config.yaml
decay_shape: "linear"
final_lr_fraction: 0.0
batch_tokens: 131072
MLP neurons of a small language model. Each row is named by its layer, matrix (up: input weights) and neuron, and shows model dimensions 464-559. Each number is 128 + 32 x the weight over its row's rms, rounded and kept within 0 to 255. Numbers have three digits each.
A block is one neuron, or neurons of one layer that tend to fire together. Before each block is what it responds to, as a language model described it from the Wikipedia text at the highest values.

Word-piece tokens in the middle of long multi-piece words after a prefix piece, such as app-rop-riate, encomp-ass-es, comp-ress-ed; also his in made his and which in in which.
L2.up402:151118133197096150140122115101177217143115072125129117143120160089136197125113127186106108106063176150155145139137124137092082139146133134132150133145136146148167120121115175056189131160163119114141122188112107109167098107120102112183056177175114145165175134083133117088139125113100121086
L2.up912:093079115116120150171134097156130187089131122126127112114133182075145108155127119113137064061114138160109162154146102168141134171138115138064169184155196093131102158055141150075117141129099161175078081174159097124118136128128186085179153145129098183135138143078109113123106146132117188092
L2.up1056:110166136152153128174092126148097116081141090132147132173103104104122137168111119163081153144069124155129135111166140143161099141142136196146098199108154087090151162160149215172123093134102146108077138201128061089153184119114112126154159149189095149111152125107114134159117189146125193053
L2.up1122:130195125097039170103143134108154214121139093181161108191084173091143174151113133178097099124153156156102152181155158115109176135139040199061145105129141112123085154110176176153143141136109156151071120140093084158164150110132139150137117097132138149152121178174071148066115106163112180125

Word-piece fragments in the middle of long Latinate words, after the opening piece and before a suffix, such as evac-u-ations, intro-duc-es, rec-ru-ited.
L4.up303:155119159117132171140147089092105122183132079134208092105105136132143201144127081162094120112148129107152146071139116165102089099191122154089097145166151169098159108124144139088124121136105135100022112160143085076163138166099125151145130182201140159136157097152108136133073095196107224109
L4.up1432:124093118140181160127112160135143189063086103150064117160095155127102115146083144139126077166112166157155134081122110114125125131113134147111123149134094119178108136151163146065122132096129098198089103161113111093134111078150150130123144120143056131191215092164153158189116099126120160156

Tokens that close a span, such as closing parentheses and quotes, the "s" in decades like 1980s, and table pipes.
L2.up633:076104189110119106133123170100145112109143151116173130134117144183077170131139125141113115135092106064131117178154097115097142122142191128123154124119112127141173157121107128091140064066169156157151115131176101128136175172182133124116105128153163189071168105156201120113055100124033148099
L2.up1102:076115189232091119092100105064132108099128146104095092163184142111172181141054062130104090119129206137112148134107103127094162142140160110129156121109176159160203151129123172107156143138123120140139109075168094088134132146155105084126100157074103193181162117136188141068125118127130196134
L2.up1441:098179153141199164109117078072085118173123099115086074182189139179146107119181145136135078120103136175065166113140150155127076135147186144122119213091123119164124087139197133132143068083171101114131060169203121120124088126121116113178164180174085139137161173096156118131157148115112124105
L2.up1748:106184133118164163143145160121129157081126183125115121126151189128113190152149123130116096120100184097087140173152094203090120204137147150096133165146118114125163100109090112086158100128140117069116104128139137123082158088090160154101139196130145139102141078088134117049092186121079122125

Final token of a time or adverbial phrase just before a clause break, e.g. for years, in 1980, as well, that year.
L4.up725:095112150114155169125078137080112144059119157111149115103090176137150129112103118110075078087123136106195175076147098169118128122151112146097115138099143195166204127102147128084115115152171132121125099132118095102102178156158089144110113163131113110158160038159120072128133169120150174154
L4.up1896:092161154118130147144144224092116117116138124161140152124148174134101117140087119157099092035146131121160110071124178121108130178130079161123137140123104123156114079107109172051191068155159136114113101126139150058149173157124159124109124108084141151179134159144151075104142085142130118170

The word career and similar nouns for a stretch of someone's life in biographies and sports bios, e.g. professional career, his release, after marriage, student life.
L4.up1474:095103132141193142187110106145169124122089136105078122162139140143143158153119146094153154108115131164193137157187133097114164173135149176143083093154118125146162124104162082113173142119141118089128106113138097063158153173153206131173074137174090120180134086118111077113128105137056114098
L4.up1771:100086207162106188074109097127165149074135068150146080121143171138142160128085129148111138134100137092114125178115105090108117158107163139190104132131175178144142174149103160127102082142103089157110122100142048059133153125093155098120106138165113121075130140162192131106126148122096084099

Final piece of abstract action or process nouns, often after "the" and before "of", such as maintenance, funding, development, construction.
L5.up126:095086105082123148119113147078133162149096133170067152138148108072128133124143129136179161120191196184141109147118134083119106100162095161156129100144115166157122062120177154124115143120149168160095109155144128095118160126115124205114163075103119140120177111158070162057084090132090112145
L5.up178:103115112133112131134157082127133081146041109192109148123137097148152129135042155105139076115195159145181184110083084082164160176103084161202099148116137165137234208086103094128106098127119109124130156140119133105157097191132175160138178066177140197142118124160110121142119160104130062122
L5.up284:117155160166132125183136137082117113155125110098113139155112102087159134121095126117178105121163051112133133101110094155096151167151113221143162129108148108111080186123160103110116101148184130081094096144133091144128194166149093081127128110087139157159153150168159115075095161185119091141
L5.up792:109157133122121176119164102063129165068090079131054126138101146146150142140133133181107076102150143101108092084111122131116148148185117183146093165117091152111117142143114137124156061119175124156126112129106115167088115152113197120162151114122146157143238104187098147014091122158112154088
L5.up961:078123144150084139100143111118134112120102145109163091087151152121094063189102167182136096099149141123138143177083076084093166116091141168190113150140141147137115161116140055093107124202150172165147113085129074095153132079122178144185079135085124151160157094192160172107128145105070133062
L5.up1296:084112113142071159133075164089122168139056163142122079162110146105135152143157132105171100152102121157067157159119114153068046103169087182151118142139118094194106154094128090094115134140115101114086139099108142101100093162095173109076113144155161161159143125076123100083074138144131133086
L5.up1592:128106113151184150133135123074142127093126115087171097121064159164199059105077131175156138077185117120111091153150135137168130124149090196198163107130181116118169129083111110098117144130100138124162124152126125096088109223110126106147135108125095116127150090136136154135082129217125165120
L5.up2244:128088132150085121148103123135084179088075088146087151133114126097118091112170110139126143153123140205098155148168101049165156098059076175191156127079114159156126110123201169087108201123103070147154127120068111107087056133121197186147085154143129139106119117118113148096141160136119112064

Word-piece fragments inside longer words, usually after a prefix or first piece and before a suffix, e.g. unc-ont-rolled, un-lim-ited, expl-od-ing.
L5.up6:103146112093111141131088141139078121083145124122110157125122114157160130164094111167103123147135141159127158112127099118128112148117144146110108147157088124117086110085092103128170109174111065176124153063064128115205146066168227127139049139109155161140160142168123103113152088078095202146
L5.up273:099181095122082162190103116102110204138147123132068172121139170110096073209086138173168033155165101123162141085118129139105126144201115186122140115116125102141167120075092157169152099134167147197126107122138134115157133158159128135167070148116138135151173133140089132137108097135095170082
L5.up758:109156082128133142164115126040101205156136126120154127150144117154092133106155082133144143134141140166083168093098124110126121172182129183154135126069094175093116136125136100109165115170107130084126121145073143125150174137143176078083122125094129153114151156097045090099132097150145145131
L5.up813:137155085143230094151111134075112115149096190177160164150157199161130140115175125143082082138084133157065115087177133048103104137118122174100128148072162109154101158110147139123100115121158105143128111134095045157130152132090151116105149128125151119133204146129141175208133105166100121110
L5.up1180:091106172147106138147123048080137222135155077147139085116107116161075098132076136196146083107160119140146114133098147156094099085176071180149126174139103112141104161087081135187105092143098120176040121171096134132127065159177145112145115142069135118132195067121129151128153131139138164097
L5.up1213:162117132127097127120102103122026182124157082104135101135109087160136088204078134126109115104186087186113126160115141129093116106103125108128135079116135086138098130112172135129121116137144133148110106163104113151154086141156172126128090173208071132167135174063183148130146088120095106151
L5.up1574:121182142105147164121149144047044161102118130139085110163130157164171091147112111180134065127165180186107143130127120113136181136153109140098103129157054137085077180182117133083121081101074119090054086154127098145086140100176118065140095142189095183155140148139167191134131146176093113111
L5.up2170:052191154164103215124119106108161185121130086073146125090118168115131117157170126148116090160179182155062129099071085101129123198139089123153147106121134139176064099123160069048155066170125185108130209097128097117142136166114128150097102090124152152113161150162139118177221158103128089151

Final word-piece or number that completes a multi-word proper name or title, e.g. route numbers (State Route 10), album volumes (Curtain Call 2), and organization endings (Montreal Impact, Montreal Protocol).
L5.up294:100104100128139131130094108080088126102089176131103072096154159169149148148082141164126100138109096121148124140137103139087141099103075123164138137162195142117121088124128147116049114173122116102133106129142086146098124138157106161164059091182180151098158161091112131108108143189134126065
L5.up333:073220104096143198104165144091157082110075208077132187183083099112125118135160144139130076095172211130144164097105109122073070172185106126092135150127179112134144183118135112156066146096125113078110188136152101146161123091142155127132134170113120110174165135176080149082138087153117142135
L5.up536:103157086157129191146115141160133113069073156121120169184114108148168160108137078157123088145121151154158149062067065133133111118099095149129112161199113141165134084085154119100139100121098086127144142119139117168116158188137114121173046132092142121172168155166114094144153140128174135178
L5.up681:087103111147126164113103123181099159099052146148136172187129132170117149111081125137153138099138130149084181119126108185098144182182093177129128172193146130099160084129154147168107106129105107116120155192142136118091173161115170181157071116147112105134170167112141121134145109139061113138
L5.up929:162171092162142183106132152150174155099137147134177116129090070098120130100117085162152145130125154160146179056079133171119176204123161130119101186182128108124156147121152137140121146124130126059098132124080092090050165143127149107163144158066113117183155145184139063108107106129144145099
L5.up1021:106173131120159125159091135134130167127090147150129176138116074081173165098134125154151121123134168147138216091090182157097137139119177163143103117149147119136099062112131115149109172126127119108044117149155140094076164121158106105141152123127136198152141134145153087117107114144086125091
L5.up1277:146115122110100184139047117143140160115128103122153167120119118115125112122165079127109077106134118153118118119070146124148135161129063180199114152148170147157154137107103100133118073145171142111070135204092083125109139203150146088100095149102136102167215140140144092127113138185137174103
L5.up2177:078163166194164131160143151118121125123130150088106144100131150095117126061161089180117037071069100140126194180082136121144086149144133127099147090166160185151142127093145139166065190100162151095131177142099104084170072206152191108126163145120110161158131101159186115145110147159136161118

Word pieces and digits partway through proper names, titles or codes, e.g. Lyra X30, The Fall, CR 161, Sri Lanka, Deadly Awards.
L2.up43:087177082110114168189127143115114159181130201185156135146125125074111115079090082121096122098141159142118147113111179126087103112137100143142093111170100099151054096103115099086116124108157138102153159186171152148120171174138093124210035106131102123109112113128122112141121104114092122163
L2.up965:085120121066127127174082167117105127123119153105119155113151066136116115085093086125142131150094141171189149060089161118085117190123174127039098169146123117141086109124087081080131162159129129099085146178118159137075084142176126115121055104150170108140081116119163082128096108170056116140
L2.up1053:072112203143106161119121156115095138110187162116156153117137118125155134108077149135100057093161152162125133108134102155063156207151141141071151133101111134149176137156111094109075144104075121041112135112143106101159150154104150088145157133068129111183174114132060128126071175119132106069
L2.up1153:034117143064130153175115098109103138128064137123117146140152112136105126112102097113084138118176165153128156093059177161137100161100098129100095094153097182134124132161144093064086109132156157112097074201090162090151163175122155116115113101147136126150156144099082078137146132143167093140

Word-final pieces that complete abstract nouns inside proper names and titles of ministries, institutions and works. Examples: Employ-ment, Civil-ization, Deplet-ion, Human-ities.
L2.up302:130157100108148170170090077124100185151125111156159175180176162132176141136178099147143149083110111169111143123161084176115190145109070157151135115117114131131166149097163145166132128094110113112127136147119097139116117143063192150111111153137132130185148135112060131127115171117137134063
L2.up915:109173139137193136155031197148124157106134105105143184126136183179142109135135143146112143085122151169147127117125079100121105175171070161170177143144184136146113205116111180095110084119130154069113136155138051150095097118136151157105144115110109200129104154111110157085076159169091182060
L2.up1216:137136141137177153118053156133095120153169107086153187113163104131109125111176103171093134097142112151130140163164071153090102146176126189138159150107077158171135103143104132137120090091090088088119085146130096062103146137120123132067124098114130119116148126129154115083094130132168209144
L2.up1517:057119130153123140166089141128105153122124126160161189141169133128123066070110139136114153101090129165154156082100164142125149125121101149135112178148139106191151107137142089112105129050168101096112130165136151203107131185094146133130102106093090163142100092090129157122111133107100116136

The last word or word piece completing a noun phrase or proper name, usually right before a period, comma or preposition, e.g. Pascagoula River, subdivision, later that year.
L5.up54:097150139146121130189124152110139106164176121119159104098155149094121145119148169160099133145104149116202155066160117181127130133208114196122109168141135134136151129092139132121165097114100107112126131114140104068140162167092099080163118156114127150179140176149109128115159147097146173153
L5.up313:093152158144108170133117157126143093110127144165147154100124115092127140161074102114126056071100144137101079056113128131070162152151101147165124104182102090122158108087143152106162133061107145116107163074170132136177166139176112108127113164127128159134167155161106052181100147216149158147
L5.up714:096174123180160143117114177094123097039116124203124098147067155132096171155106115167124087100139129091173152063092119163055139151159157173153109162178145165177175107104086161092157089127117135093130110124133141047143132111134100101149147130065177177148185067130175103115143104165140167165
L5.up789:099138148081176175163090149135142082113164153127122153142159056159164211113090168109109094098149108142160121071061140174119099108226045202084139111243115116108159076056132097107130127108142112142107115101165114099130151151126138054104154129079160129184246148200134062096140151173183166135
L5.up1338:140145129122089177138128236116143169085157168144149136105132156167140119128094124145104113075177135119149116077119122163109089202157113167158165131201087103085104081172157153092144117178144112083109120144145141087171152140183133126173122165112138184107152119171136118068122150119130173191
L5.up1422:084168129116182182130150112118186103114057126090166101124113186146143144162170155142146158124122103128110155116078115174114124146200143156176100209148164142134173088036116123050113111127142087103097187089124105151107142100172086126117137132105143122123168127161129075085096131169115175141
L5.up1566:076179117122180124139147132103134144075137086141169076106112144115135145128054160128147114119106120144123151065106131135142131116160113148111180153163138122149153113097118094149118152149115100135084169129137150154160136115163122155167141159122099190184199103154140120118149122173136150125
L5.up2140:046143174142159177119141097091169106122140170096206083122100114160123168116138146150150110127088139116099147093108130171088144125221173120120101137143132153117180174118121142089147133078115086114103111159208094116131149125102129093160122215147108158149194147172108092146144168170137166120

The final word-piece or word of a multi-token proper name that already appeared earlier in the article, such as Feldbl-um, Thermo Fisher Scient-ific, or Gulf Coast Medical Center.
L4.up1489:130139117150166148129151119126115140137103167106101080104099138114136149110067099229143068182110157124092205154139115149086102130125165139140079122173066158115155141091101150155115132151117135083057153056139150181070170120088137114131142097102121165186086130152203107141105108130145197149
L4.up1513:157177141129200166177104117165093124101088179113143167132149091127170171133166082137106081088104148145153159149110146182102094151184148167136113151094097099108150098100150109118111109168103111101115176128149099161116133153097132131128174167156101115141149145123152096169186130124100110147